Part of a small language model's weights.
Size: 10 layers, MLP 768 squared ReLU, vocabulary 1336, 4.96M parameters.
Training: a variant of Adam for these matrices, 149M tokens, 4542 steps.
MLP neurons of a small language model. Each row is named by its layer, matrix (up: input weights; down: output weights) and neuron, and shows model dimensions 80-175. Each number is 128 + 32 x the weight over its row's rms, rounded and kept within 0 to 255. Numbers have three digits each.
After each neuron's rows, "fires on" lists the tokens most often at its 100 highest values on Wikipedia text that the model never trained on.

L2.up592:122111133143109153169131142073125132163052161151120132138136125124097133083103099123148158165146150053167106104112131149114140116114105108158112137104129101150102171116078128161142094115172106093141080119125125136095183076156143147169134147117107166107134066086130093132120115164138138121
L2.down592:121134092083123111128141125102115112141093145089133127085079116137170081140140106079105140151113080132083121120138136096125128159111112106107106140178098160097121154146147150077138175118145122176165135148153087143164029132067155133105128083130110111169120140155114151095123097097117132104
fires on: "ence", "ology", "ics", "ution", "ure", "ty"

L6.up517:137118114113152108144128146131161167096145145078061073137080092143103111170089114124151147115148201118069115092107142107085151154139120101140099104149130163060133147182114122072191121157137079149114133157092137131145173110123120131096109154172217110109145144096114086135163161163133114107
L6.down517:104143164085147203105162156132187091107153114130114168147091170097114102099125154143113163163167113107196126166159114155067115158148105118137096182073129160162162156094175181077135140125103138114053111119142094100135108121102126141074117071100103190159083095140147122094125107141118075116
fires on: " W", " L", "ced", " E"

L4.up646:151083165140166119125165060121163141161120135129099138127142073130148082111098152105200145165180129157199165143081133148053165156093116108167145099120086091127104123095094117132114132176136052080148108129095171160099183116120093105154165060139130117069148063178121139124141106167149120138
L4.down646:139145117215089135119132137134080170187137138154110179222170115145146168112178121148145139060119111117104118141115146185175167086113157119121151160084182188109161065142127130062132080161101169108160124168123116122183149105144159161105109120141159156157128115106127134180135119091101092180
fires on: "ived", "ed", "ing", "0", "-", " of"

L6.up718:125110130126152124180101144142124101142128132122028112065050096155124138156091147152138160189171160050116162118156128110096140124158129182154156134094077118093114131138131141141154141104110113108109121078169107119034112119170137099112106179112157136085101150097115144133148136116123168115
L6.down718:117077119143036157113129079113125164156186132120171111111153170149086145142135066105105147110124138147136102108133091159156110150085162124131108160191182127098126153119083114180117104086095068139112131160110123099152130111171080110075142083133131129174136131123118119104139124158133149164
fires on: "em", " em", " |", "m", " \"", "ch"

L4.up363:160068148156083165183157075149145117161065082169154150065128138147169150152124169106102142179177142112145098124095148147061164173168166145193135109107119103150144141189193129105137104157084126104142086140138102163100095170197157157144117122130110150095171144185129183131195184101146111129
L4.down363:113157184099056124122151175140113114121126104114059091177170068136108089189128119105106124132118133150157141114143087098141090128063069132094135178089144081141108107141133136081151163112083125105170112129112121157129188194090166136098131114127112147105079144129103069153080107105179169107
fires on: "l", "n", ".", "an", " l"

L2.up309:168065103116117112134060129147118167213126066177098157133134132135159112160082158109168107144158119193103173105130148053083124150144120115208161137105129140113122135164146081144176091134168108103153095119116108145106123160185124089142145113185134099111162136136132090107153111150100075113
L2.down309:130141107155127064091124138143147119152149181078097135255145100080145083112163151177154096113143158172171183130100038176122144084144137130099131126183148132147100065115080145119180120172133142077188123175149112093149157168120125137119138165123175132126074136130131153123090166134096171141
fires on: "-", " -", "="

L4.up766:149100125073143154143169108115148191144114142126158106110123169111137126106098150112170105176110158136141169085045144134107134112121165080081105157099090102036120089092124102131106119069149063112155093140131151156159130081130164097068142060156122121158149128136068119131148158165159108149
L4.down766:163115183122089152101090161114091117142115032135125141157175098117112103198172131152099123142130065110124101165175091133170096143107126171181179075078095172148139118112151133150107145120039132175093139147157118192111146114093115105147115148114099174176137111113120198158137096143150186147
fires on: "5", "6", "3", "4", "7", "8"

L4.up339:114088124142132124157130098137172150112072163123082126102112143118108086118156169159110166156157195140137095123075156083122145098189090133141166147110127129125137108178092063140144114137138112153135150080123108147188113079154130119135116137150171136060159117072073147176133103134171128146
L4.down339:137059128128133170114092144138074085118142177135129101176142096164086133102154089139102099153111100109077067119152128100156138097158087160070134089100091113053159077097192166094126130186170140134124155095138086128092119193145134095173107113150108114158100092159124171138145162128079076120
fires on: "l", "id", "ree", "ite", "ong", "y"

L4.up341:193105117068102175239115165161115163164162135115085088110098124131149137125149098126142168116136154106083076155103129134060099141166101105116162108135085091079124127126190139116151083114161090130150101108117173141130102030174126117072134116092101074151100136104165128117164137119120088159
L4.down341:137109132138173143097099154139121149178159175172133184113119104108081189152132085135172102120165118169136140157146156115130154126121093149188134052151082106181110163182100120124125155152111108140154113143156127078100100125071118127145137108070120110083043130133138144191148134116091136172
fires on: "o", "ed", "ud", "ie", "d"

L2.up475:082117091124119182168114090112165166125141089096093123115110124129103123079136102130166135159119098138134070131137140067117122114167125066121185140089147196135150110142107158106124159150089152095112126116095161152128143093169119151140129128114186171061183134080086143151145170147097087138
L2.down475:128133085100138105099083107149115078137094120182128172161087150139176152147171082182134082135141123146080114089139083121148121127082142126100068152150139073092167152097138137145166136118081131135120150061096190119085110102141144120166149162161110116084125186137153097152110147095154138099
fires on: "M", "C", "rom", "S", " res"

L4.up527:143108128115127210168157119107116131120115177147048132121155149145092113111092070097158146156110128104139138088142153135084102153084147172086151188107071114094098105164129124140128125114093088129183085131163112145097156094170117083133135120122111151159155100169124127188168132150194113141
L4.down527:106055138193105117143149085120076091074120115080153149114161159124147124139146120162165126138100089129098104160130130178178171114120124120106166056119147135106184145133183104204110139144171115128133144130088159133111113095075128123130116111127110172120132100114131109158120207152157123146
fires on: "al", "6", " of", "5", "ed", " al"

L6.up132:094125171180155094157127163143150091123070133140044141071136158173125149130129131096107135070177169182116082135124132039135126148134151122137091157153173149107114106213120192116164157142143117115165118073140116168073112129186080048124143142175151140121151149134134161173140103157124128097
L6.down132:159149123105139161139094083138125162124109089099171120058115183155071086096069196156113129075096099135173156123135208142103153113150156128112202188145151064158155120112191077104103137117143142174131131115150122116092128067156147191070111149127108174068087104117147103137167083171122118139
fires on: "it", "id", "a", "i", "in"

L4.up429:182109111161104153123100102144142183128064071090121120133153163097142149149089102140138100168147155137094160083172140124149134135151163145111163168116067119076130080159114095144143124099148135177216095123146188148079111165120091148109166178137168160088099083127188131090101144135158131100
L4.down429:122165148089163128128126112116102127101152113188168106197077074130172102125163132173055114140153105129114134148128086077113093098128086070117152099185132113164148135110166150090123151181172131100095136159166083135142166163112149135216101141147087109156149177112131091184123083172085143115
fires on: "th", "s", "p", "t", " song"

L6.up544:134113160106113117157118157127104123120129093138123137144075099137130116148098191112126103122120154091086175060101117139103118181164133101092168115095104141138114156116195138171189125138199079105133144134132158163117145175108136069109149145126112095109168141150107133099115164150086084113
L6.down544:126141097102126123128133106128100064064130117122126136174126143101148189119186123135094199086104150075083145123131052105148152068123148103163150075137104122127162150186094154169132103079146126139170093122121151180150144142150080139120084095184133154081126096096115092192125099133118175146
fires on: "at", "ear", " c", "r", "ed", "att"

L6.up228:138091136109120166116154140137105142072125095130131144184144163137112102079126125111175159130135151111046111030126102125101178113137119113146113151087130067142093126144082101190206072106106138143180140107125152118133129140120110101090149078071107087119143197081158120168146107161109078121
L6.down228:111108141099093116139130093127084157146151145161110147255178112146115113145112131098112155127117094067159115078129050084140105144154139140134128141116142104107125122156121139090156140122133104152159111097105145143142074107136126138121135139120149131127112162118114104145121100133145129115
fires on: " and", " of", ","

L4.up9:159155139113127161135118172081079142160142115138140092138123102162216147135106100196144095072128086168153174131098102129127091077159099136081156088151081071119119146106139202180174154141108091131124062141133114160086127133119126181099132098168164109142149142163082149122148177166119115132
L4.down9:125157164080096148123179162086206105119138122125104180065162117134165162083129147083151116188162168161076100094091119085115152120129089111109116088134170074119158126131092135179115156102111147190185131087106164106152123091121180119154082143100116078120158143188162152137134115113143129127
fires on: " for", "ak", "in", "t", "es", "c"

L4.up370:150155141111093125182144109124194132203069116156105131131094138125161105149045097131228146121174112165106136129173104089043128130088108160133172055047166108101138098137097125109170137116126115101127126147125148089139094106235107138130129130076129131111125127148130156166118141164158081096
L4.down370:156183124179172110102141115115147154133138181111078193251133128099145131182123143166127125121083125128093156133099069177095181118154111118150103131165102117093114140139087086116127065164112165132167111116100139180138102138131178093167139129111103079074193182129133139156144156120158126121
fires on: "x", " ex", "-", "L", "=", "E"

L4.up121:142107132134121152138161111073131062181107139096160122139128146159160095159113113172129169114188175161096110099121196098135111159183110131144196110072119127107124154141159169110154106113133083123122158090133098124162117100142093095153167110164105140091178137067116155133193086158197124157
L4.down121:149191139142131152215151152106124125090124144120050098168193113148092097132102069138099093177135149106089113157125123110111158105096142104155059105106127150147091108122132157094144114179102143092115142151175145189094179137138162126117105176076133077122112138107112122115064138114106133099
fires on: "it", "port", "l", "in", "ong", "b"

L2.up446:156075092148112149162124164092113207198062138137145116138125104128109054187066158132188146223108187162117138058130137116092144104159128109172096178109136114160119152133138092106166087094156142140185117128129147170140112100162121128130115049120134115108112119129137108171070134188163142117
L2.down446:120121159088136084049196124134122139110177120128156160255146133121138149079119133179183130079149100122123134056123040117127158103101153124119095104154116118110100167151124134160175099131114119113182089124175060126127083117116122112143152126090083088151132210132155153139140095142126122137
fires on: " of", " and", " in", "\n\n", "ished", "ious"

L4.up609:135100090131108127170157142074154084140058132095057058138116151173153162118101085094100111137150156107124112080111154097085127166180145141101137152053080155125126131156110132120156154096122138159132109076164164131155095144169122113129112093139111103103160095149107143136148125107154156133
L4.down609:122129153119143119134112107171128115046136134165103167181162062131139097171134114140170112162125180090136147133120105115163105136054161127201109105173145081092140121126103119149112120145075098077153121134071142135131135095127141166058166146156198134115104194049114125155051079137163137124
fires on: " with", " of", "gh", "000"

L4.up503:119097144141119181187124149119194104110114141152108108105136145163104088137091085089114057079174134108085120031075149157066097137197130145127153113157056094122100120149167143146156110114113111097162120119138151160077129138205133155127164143096119151077103186174109170158164101132198087099
L4.down503:129097151215144115145154135072096119127138163128094118142183137078096149123123162102126094187176053090058151163145156087134119078080102124112117125109165135146107104107150140126172087148111156127141130129178124125119169185163158109164118147111145094108109124162173081135153160133064104209
fires on: "al", "or", "ac", "l", " one"

L6.up351:138139089126221123137149132130155112080147107115097144116129106163132158106069166172109103205137177128091102114102140134111190144135150134160146126136117126153146180186111142092154138140110098129123085177091145137063141130117173097117124123103178098067154168097127139176116096144108114149
L6.down351:152101119108134126165187126170095111128158126122137121084133157066122087067139121126118125136140128166167112144103099109138080132138111185088162116149167155108184083097102118118116155168098118113040143075147157115117110161100129148152117136137160118170139126172175136155114096117074165129
fires on: " L", " W", " P", " T", " B", " H"

L2.up435:160113118134116209145168149080140124166095122144099114132095190101110131107148091173152112118161088104153074125135149133152179101139152125134104119096117162143150106192155149122154147085126098073189058145105104124115179045133151113140096075112119099086132125115111229153113173155145117077
L2.down435:152070133110086150063105117118049103128057129148104165091110108157170149084138103111123137083092182152102144138166135127139077108110093150139128103074112134125110126126110101106118124144143140086168123112144123166096107065107149111159075109079145111115136114117232143135116107183135152068
fires on: "==", " he", " her", " sh", ":"

L6.up664:135151064135155181212128144173115146146131073078099101125169132172119105147103177160139113100129152113136117080147114083132138199092107088136149199108059142065123164206091134152189103185076165136154104143123155152083125122185085091107130095103145131090120146094104158119100119140123133160
L6.down664:145182108188133108157193132130116080115151141138105143188095141117126131106154083073107109155114129116149149127057077179104095097199114170102076130104153123190098134101163112097192191128120129094089149127136132166091149139145148165127101117112164059145170121101131148141151119089128090156
fires on: "al", "n", " some", "b", "ing", "ious"

L4.up662:117130126113114116190089151130106195133157094123100107130168086175129066160109131162164142139159144120087106166122105128105127148161124139120131106033045048074111121112113095138188126157144114097094144104156088171110124133108152114076124117118131066113195173111147128123183185156123066089
L4.down662:120139211161128184113118135161145170171141123116107109124148182079137146124130133088100132177123121128107154130125079063127103139119121143130182101164112151117102153151100130131142141128106151157098143167129135110117074110136121119131062134130157128118077092115125125134140135173083148152
fires on: "d", "ud", "ust", "lex", "z"

L6.up394:117112107156121121183166158116143198120145157081063121161130162070058064134077104139099107184192196089130121101102163145143091133161124174071124126165143114100105075165115084083126131124104081144183102076107191089090166114130125108094119138162144188134114083183102138121154142112139164086
L6.down394:147190151165145208080192142152174138110117087120159139098073142144218121165078124125045133111081122166133077159119194154110137072148066133093126101083120149097175143092158164075110104173103123076123164088131101071121112148103136129175088137083158076127107107157173090138144143132116139145
fires on: "h", "s", "p", "rom", "iss", " app"

L6.up740:132105123159118071140138128152129103197084127084128080104142102137163134122076110141203146137162129096128139097100157162037157156151141131130123175117106138137093108115197138148135163112096125161108137102131155217147110111207130129108140140124132146121123135137098143123115096139166092109
L6.down740:161188090097145152101058136136100162084167081125137116121091111123156146133114164103108199145110104075141120160135156182133112128141130163143057107103120082082091136095169134087131119175172136101139132085095196143128129181079151099085062143161145116180174145120124113094099109112144124111
fires on: "C", "e", "ath", "ut", "g", "ad"

L2.up211:152103142085162194171136124107179198194134145095087088135129133180097141138155093096149092118167119163122096111110135122128128157118155032080139173087085130124094110097123163133162147117093089090093111144138150100124183117120094207118064049149144122086153104130084122129096108130115165122
L2.down211:100184151096119177067091115136126183109115118142182142140146171140160137154118093100080111112043108149083111166149101097114177077113151127160123081059159126132157116126095106168077112157169113167174133179101124114063082154129148154170190088122162121112059147164101137095144153128110166141
fires on: ":", "-", ",", "ied"

L2.up400:109129126130140188232147173115119116145137165070159087137166116208134122135172096081133121115153145143136030161125204140146118069132140029131124103069166113122107146127150135108131118114175093124172064160106163112094161107157118144168138128119112133118227138114096123127081066144159135118
L2.down400:125140130123171073115180095166139159133163117174113162084111175060166046177126150182138148070090082103118142141095091116149166101127103113199160129095114092111093119129065140166085158182090124149167139127163147070119122123116148108188134171140151170132057138153166166119152186149056126154
fires on: " is", " or", ":", "/", "\n", "2"

L2.up460:148125138123142147150150124150150084106118105093067159140146094153150106088105153124145101118176152106052129143084165142039180088139095075180096102110098112054123123118124124166168131152161158121173112167098132137098132112188125114057141127101151088121172118112100124107137114196142095129
L2.down460:128132104191129118150159193160151144137137147100204153149134137118145125187133102097140193087090078164117109089098162146075112103144109110131108170147095187104073149126187092122145066092143061109112147170153059113109085131076127086116084170122165135115115111106157153179147112121104131207
fires on: ":", "bum", "000", "ied", "016"

L6.up397:184175158127109093167144183126082118160092150072108098138119117110082127077184125140172145106082178119086140144132123154118132154185097133153190135128122109160091080137100150084152103078138128113160147078105138148094094128139091053082128153115217219087123166141109161124147159154174152115
L6.down397:169115123096124194173087148062095117133155146109123187112106122112133147162140020107130154130177118113159106126105139139135109076099169161075095152105119087116146149151158117193181135098103075110121151124105147145150140090183194150168107149178150106112143124141138161078159105136124129136
fires on: "t", "m", "v", "h", "em"

L4.up577:202116084102111176166109207143135097104133135118134103168141161126107104134119154158158112145091120094070067077123185131052155118177160136088139142104099113101132087141177146084124138124136137142139151105121092155080084163166119089096142131152128154105122192110091151111146137075083106111
L4.down577:141099104170171128130152089125143081156183132144061119151088103134131134133178120126100081114137151135139106108135160108121130087164120105078112099121104105084085113216119072185103126138094070088146126196113142144148141081165126080169107120130149117106131060137088177121154156094141086101
fires on: "v", "ed", "h", "it", "ord", "ten"

L4.up465:110091095131142130115210082129162127130147161117112113095116121128166104099147153172135144150176115147093078135123144116112153111160161129171079076121064091078154056154156157133138152145080136120109083165079161115154082059220084090097138131125139108147133107156154115144098153157105085161
L4.down465:099158110137136104132102151067143121110133167185147168171081181151056170116078093174123077132118113131181163156183128132112182101145146100106162071124147198123158136136132161086148135065175129147130131073132130082132130187103168168150157095135115170097099090149087150117174122107146145093
fires on: " a", "us", " this", "iet", "000"

L6.up50:115113101141195106192130095076126156133127080116166133103128081096129125156102098144156155168101151120107089089156121125119155153119177069118089151095100157098093125149092089144102116118157100148115089179140129158118090071115133157060116091118139178135101178183112070164148129153144168082
L6.down50:116085094123113157045171108111193122112151170134093094130102071155095120116089118118098114150181161117122198099152101115091120111088112149092198205111143113136114174099117108124180145111142082178104129106129148104051090152152134155168096138149101161172141118175135115141107079090123154145
fires on: "ed", "ld", " work", " made", "ced", "t"

L2.up240:163097145111122098117133120150165116173144090159142139129139119170134129162058106150180115078124129063106155119111144121092134118141090121150202090069146137116101106176118099119185113160166153113173090141179115141140033136129126082127120064087156079064128122140099189163109156176033084097
L2.down240:144112120152100149127136172114089141159196132118115116255133130102131111114137167147130089142159128187135160132119058174115126101136140169083098143147118136172092113115085151102143108162109159061153133115085142079116142188100162118097255151089121094143064131136107118126080091105164104132
fires on: "-", " -"

L6.up103:144117099131120110178150115098167122107120132136099118134189116192102079123115168116164111176131157101087125102084116118128125143097131100110090149110109151100098138173149099106169128114184117156169106111135177090141138144114135152114152102120152055151123097174064122120124139114063089116
L6.down103:125179120092194117141087109132133155144120204117163106161081090085148143128111159123110124167153142108182156153170098138072067128167168180164093094040172146188095102104146152065165126122111084102087109161144128123091147161165132134075143146100122090106154137086140122122084165147162084099
fires on: "ing", "any", " such", "n"

L6.up8:120134149155175167166123110178172093163168153134113116078133158146108086100124076096129148090171163104048123112114130181132149183157139130191158205116061152170089127192136157123149084158082131119137129138133182186069109094160105107147105133172130109054181136148115125152138138176187138125
L6.down8:122113117083064117160139153156130166064117144104049162148132162124120138165125172139155140128124094082118096128108101029158087120102093097080140149136140110148105080138142119125141122098160103115090132149067096080085117168142094135082082123089169146154172092126109107099157147105127098177
fires on: "al", "on", "f", "ic", "l"

L4.up583:130140108113087097173174160096144139137153156137097132138085118124159164078166120197122160138161138080092126117092156122127146052123137103118142134125125074151131067175161159145150121138155107118130000143111100120133130095191116102094121103096147131154129147123127160122101088175055130140
L4.down583:161154128124142176113062169100095159071197140198157179106123149130104147155103114082138131080113092132188116136114159095115145162085131200082096125139060140127196169159088129123105110103127072123128194123119154146128138134097165180152113168154120100121152131148179098132108183099115087098
fires on: " a", "iet", " at", " he", " in", "s"

L6.up178:222145186060141083110083105146144147132092070066089161037117153138147099130110123102118111169134120135108151136185152124114129137142108110191120115174147120113126127179102178143133123114140148077142137137066170109105112153162147151101134152162163169111135177131097128105124135130168084101
L6.down178:109099105101149148162128186149103226156153142139120070123103149085130115085126149109147069158184112147172128111073209104128091136093124126106166145090143120096132126136187068162136174172134142164104131102110107117138126066171161152134130158062103145174101133135170129147127093122145195124
fires on: ".", "ath", "ov", "e"

L6.up652:083177181105117196161180084107175188143125143099156163062128119124129087139103112135136151155185175171088115124096105101152121164108156135128174166146143115129128155163102150136154148127141112129162133117161135198111159120160100092162088101163151120137196172094127143132168176184137099131
L6.down652:141102139138169144113088126192131137106109113091079111117168091149109103112146153121184072107082134052142102132162140118126193084138124152112146140143160133130126125122184090177135078113137168135092145069129097115153071152016143077119145093091091124145190105137108054182114092123061126178
fires on: "m", "in", "om", "u", "i"

L2.up444:179105134141112137205168167136120119200150127155127150099110134080110068120087124106148110156143146119145127058174152107082145129154093127167181138116138059092115139177098121106181077105107066126161128116154138111088116089134106137138157150155113090110114125150146147186120174139123092024
L2.down444:120173150099165166049152097161153078108123189135173137195161092174143156106125129110122144125093206121164135115097053173128111160132156162121110177180151103151081067136116147089105091143127089117167115162108093132121143100091160123146157131124109119102166172140114076133148096102115131108
fires on: "|", "l", "===", "=", "1", "===="

L6.up633:123060063145105122170149082107122134120157145127107126102125141102128107141074104148145064140135126093047119150100093158123160069107126108124160193098088139095127183208049184135217133190126162104146141139103139144143164150196140109165156095114105065127158132094072214085151122104109086144
L6.down633:174159162086151093175087139092164098071158128125176127183191141110136130110106086108144091146118069200122072126109111131128106125165107137075105131083151135135098177078182133135123152111102159117096082102128126155125113113077133169109104112093081177106192085116135137160090145165098153112
fires on: "al", "n", "ed", ":", "tern", " of"

L4.up421:164067073125157167152165158066147145172108124141074151106128174138117171114134138165146123200189150162122119068153179103107145109124164150197117102115117093120141095167168174140129138110149056108179060065072125126123122110149106099111136102091101084125122161121149132138130111164151094158
L4.down421:179155110140192076135089144123168174097125161159105175159101112153130136134123127128042093150135077114120085144137164112156141104099151178094116113161212169106169149080201105144047093103174118129085105168117108153136115210106119163115102121086169116122130134163157122063122136153135158184
fires on: " He", " he", " H", " se", " res", " Res"

L6.up320:151095098127126116207077105104093164099144188160143058147107123114140139136074099122155127192126173091160120077138148108159186179144190124110079125133153118131136107123104109145134114132143071141130114148124177117147079137155145113061137136082144176141112088134129164146135115142126153058
L6.down320:181145147157064111113146102176175163117100139125088126110127144090155121088162118142149118222109123142171096079147126080119108122176134130152112156080113134114097115107220194092117112108097134097108129113105125155134121168088134140115112123191165081178094150094154129159106142080166112142
fires on: " s", " he", "ed", " an", " made"

L6.up765:180088189155188155170142166109184122135101092122133129160074145074078108099078098144109135114112120136082153085090180172123138085139127130063170093129093090061090135119119144152142131149139093140117131148142104176089099184111160106086113152153124147082190177148188199142094174197113119105
L6.down765:151103136102095148174088096071158118114174133100102097148177104103091114090197100150081118083141106144137081099135059095116115120126103179132123139109084082166159132140083164129098142107111132090167141159118126122140145095135128150128083167132140177109129109146109131087137102076095149115
fires on: "pl", "em", "r", "ar", "ed", "os"

L2.up28:161098110122140126154157093150205164154167110103136107039156138116158132079124105153109098083117125106170092110092143067136115137194160100166157142113144103114138144168102106119159104120160121125142122170082175124150149118135126144096159136146150122036119105078105169172215214107132177108
L2.down28:084132090150126114078053145182054135164110139152128116198102109047137126147143130116148093137136142130092119132109114195157145091105139148106142141191102128090245201112142174137135133090097127125080149106078124105108119115128133115148128152138100150148080154129094159107096113145143132139
fires on: "0", "M", "C", "ann", "ics", "000"

L6.up206:117132181153113162150191086131196126148089195148161059104076102101127103090124106157166155136130170116078119110115134138163160131138208089160134130096115095102135105233125127127121166118105118081107171117141142144131180130134086126101118110064186166102217137154148152167176122178177184086
L6.down206:192167123105119175151060111137125151145109139114121156023149148100170195164127100150146109079110095083111124121130230121101118125129147167149113107161163109128127137147132121175080144112095134112147180118074105142161079155117114116169133104124144123145107131153124160147132103138119148166
fires on: "m", "ut", "at", "ur", "g", "v"

L2.up373:117105128098060155216181142143182137159107128110099126071110166199072155113150140113171153106202116142129091125136181154144134117171126107075131141073134106117096160124091116138136126083117104144173106174125130112146206140128117120170093103097151132129163135130067126150087078121153148106
L2.down373:097133076157170130076059127134122121084112105109139161101149110120218094178144131108142088149090068131150089148123151138073112084133158110169143122145148133135144113094093169151146079129163116105131095092084102108070102145185107129117123158153104216071132071095129172140141176115082114145
fires on: " ", " is", "/", " was"

L4.up452:182126161080150178150099112130146129146125130076095124131095194193137075151093111082111109152104111092123020096153153088095127193160181123064191140076081171119099131134179134101156170117094135145129148146141141131147099158084128102085073100109127144067204123176094132089177120099129113105
L4.down452:098120128093079131085161129093097137138090079109136143155134073089096153143121168132113123108158117157117163169093170109109204155081104160232074149125150138155139131149098125128118139180133127081174105172079117168093146111121183148128097161089131110145103171065111152119088110122161179147
fires on: ",", ".", "el", ":"

L4.up733:133132137128141120170205124090204127193103104166039141145104143133092137136119087147232147190128123116111135028098150131126128131120089048135048101121110080076080153140119112100146105114199104094150177163104150194144099100112125135142123115121164075114135117102138174160104107143158105090
L4.down733:105115094097091130134123090106164070106086158125074133182103133174146091149122091097119114130072113075137129121095156116188159191123121166080127165102139080106121150134127134146069094191131137118054129103116146105072075149120148177168132147063161084110096133169097085093170150104090134133
fires on: " s", " he", "im"

L2.up487:106094097131155148132186116109118117120129121127125165110167085117178119101139143142157118119145122103098120117116122142076169137151113053129136078090084147123140139222149124166203109105139152125139081143157130066080075137151131175058149110157195074112124167140138132139204180175072126112
L2.down487:129149154117137122136123165179182107140050136143142171118149206160143119176141124068160143180090124059131076105156115119091121112127145157140154131096157150059120093119169046091117113159092163129172159136096091127176142114088068151169117121105160120106130125164156158114067123154128131128
fires on: " sign", " feat", " against", "000", "016"

L6.up12:097113081183162167180145116088153117183074143125136130157107140141084155113127118146163143073144173118093064076120178103166148056146142088164083142140091071084133154122180180117128060077166087119150076137070146141134117165085104122097146111124158091115113093182159163132088146128127061112
L6.down12:218126099159112119111096123124119165125171153137112117153092137135077158130059105123121102143185144132135143128168177116136083162138164106106154151187135126134104166127137116102157118155136136140086110154115028143131148145165141149165134067119144110163142149108059091111121113159055160107
fires on: "ated", "on", " he", "ed", "ished", " an"

L6.up266:111109127114098146127173096131135194171068141086138135045129118092126080151109083204129055151119137136120113087124131099135150087114168142186124103138113116119142129145090118163127123185111100088129151098111109144164184128144139111121066059138119095074209131162154110138140169126154123069
L6.down266:194192107147126114094132150097083091149158145104202117124169123169114086125071105139130192105098116101099111157120155094108111153031085108183124136108159119133132174137169134093162155082093176143148203123151133093101101127144159112144172162154143139116159150115118158118148131163104144097
fires on: "f", "ist", "ter", "iew", "er", "m"

L6.up2:167135166075094100164156129064140136110091108129135164153129146154126157123151146110104159211144199117114101112116153133076125189128120158135185190103130142122126091127193111097159127155108064083111104139160164134130151124148203107082130152132150110124154125170079136140183123138129126142
L6.down2:166118086136134119127123159159102155083112101092134109173117131112135083131173113166111121120097158150162095135092146112146132115079077090154123116030107126151112150097161158183084112135111163137157107116177082154164164090089101174142162122167139136079141147089114088112128187129191108157
fires on: ".", "ay", "pl", "n"

L4.up210:178165154154113178154144104080155110149145161119118108115174121124148079116113077099122144141083145114136118052072137113164145089194155160154153169086133116179104154193123101120094125121099091086131117125125142140101133143160123142092137155136132152079176131107120167200156079129095132162
L4.down210:100082134132120157116156120164119042099129134176127134100061099189130120103131129087169090142088048188166117134123169147149109095104198156110132094138158150152183100143152163130114111147133078116145104127127148112061096121099102142144118148120053173079107140117118146135142139140104139134
fires on: "c", "ig", "5", "il", " the", "6"

L2.up25:131092122148125147165103151116147111142076082148101110094126141195127099126085121155146069126177164087078128146116153095076193094159119112140138114108184122095124101195137139159166095156111051091166066137121101191080175144143125092113143141146139118035179134119101122163193149182112100098
L2.down25:146176119144127091087132123142135089118158148187155174152120166111172143105160113141102121103077115197115124074128111115122161107144167119065122108194107076183061098089130169100129116103138152154183139122143129085123161078131164118140160133091156139112075124150166116119141178192136121119
fires on: " ass", "=", "|---|---|---|---", "ient", " Ass", " con"

L2.up505:189119133110152126141125142090147075119098094104131131121101128119124120106095141150165164148159204037155129139155143163067209117169109085158152090061093110106124092155183108171169149134137113102112069145169140179082090102158141121130129120106187084082155147082136131131165143216102103074
L2.down505:089128109171078142201144141149121194151143178130115155089127083154169133132161091144156131121004154099113135161122170111115129095177191081134121157118113101121105194133139159136144132114114122142135100140156196166135153117098158158120176139097119161113138153155140191077159188155161117127
fires on: " ch", "ach", " t", " pro"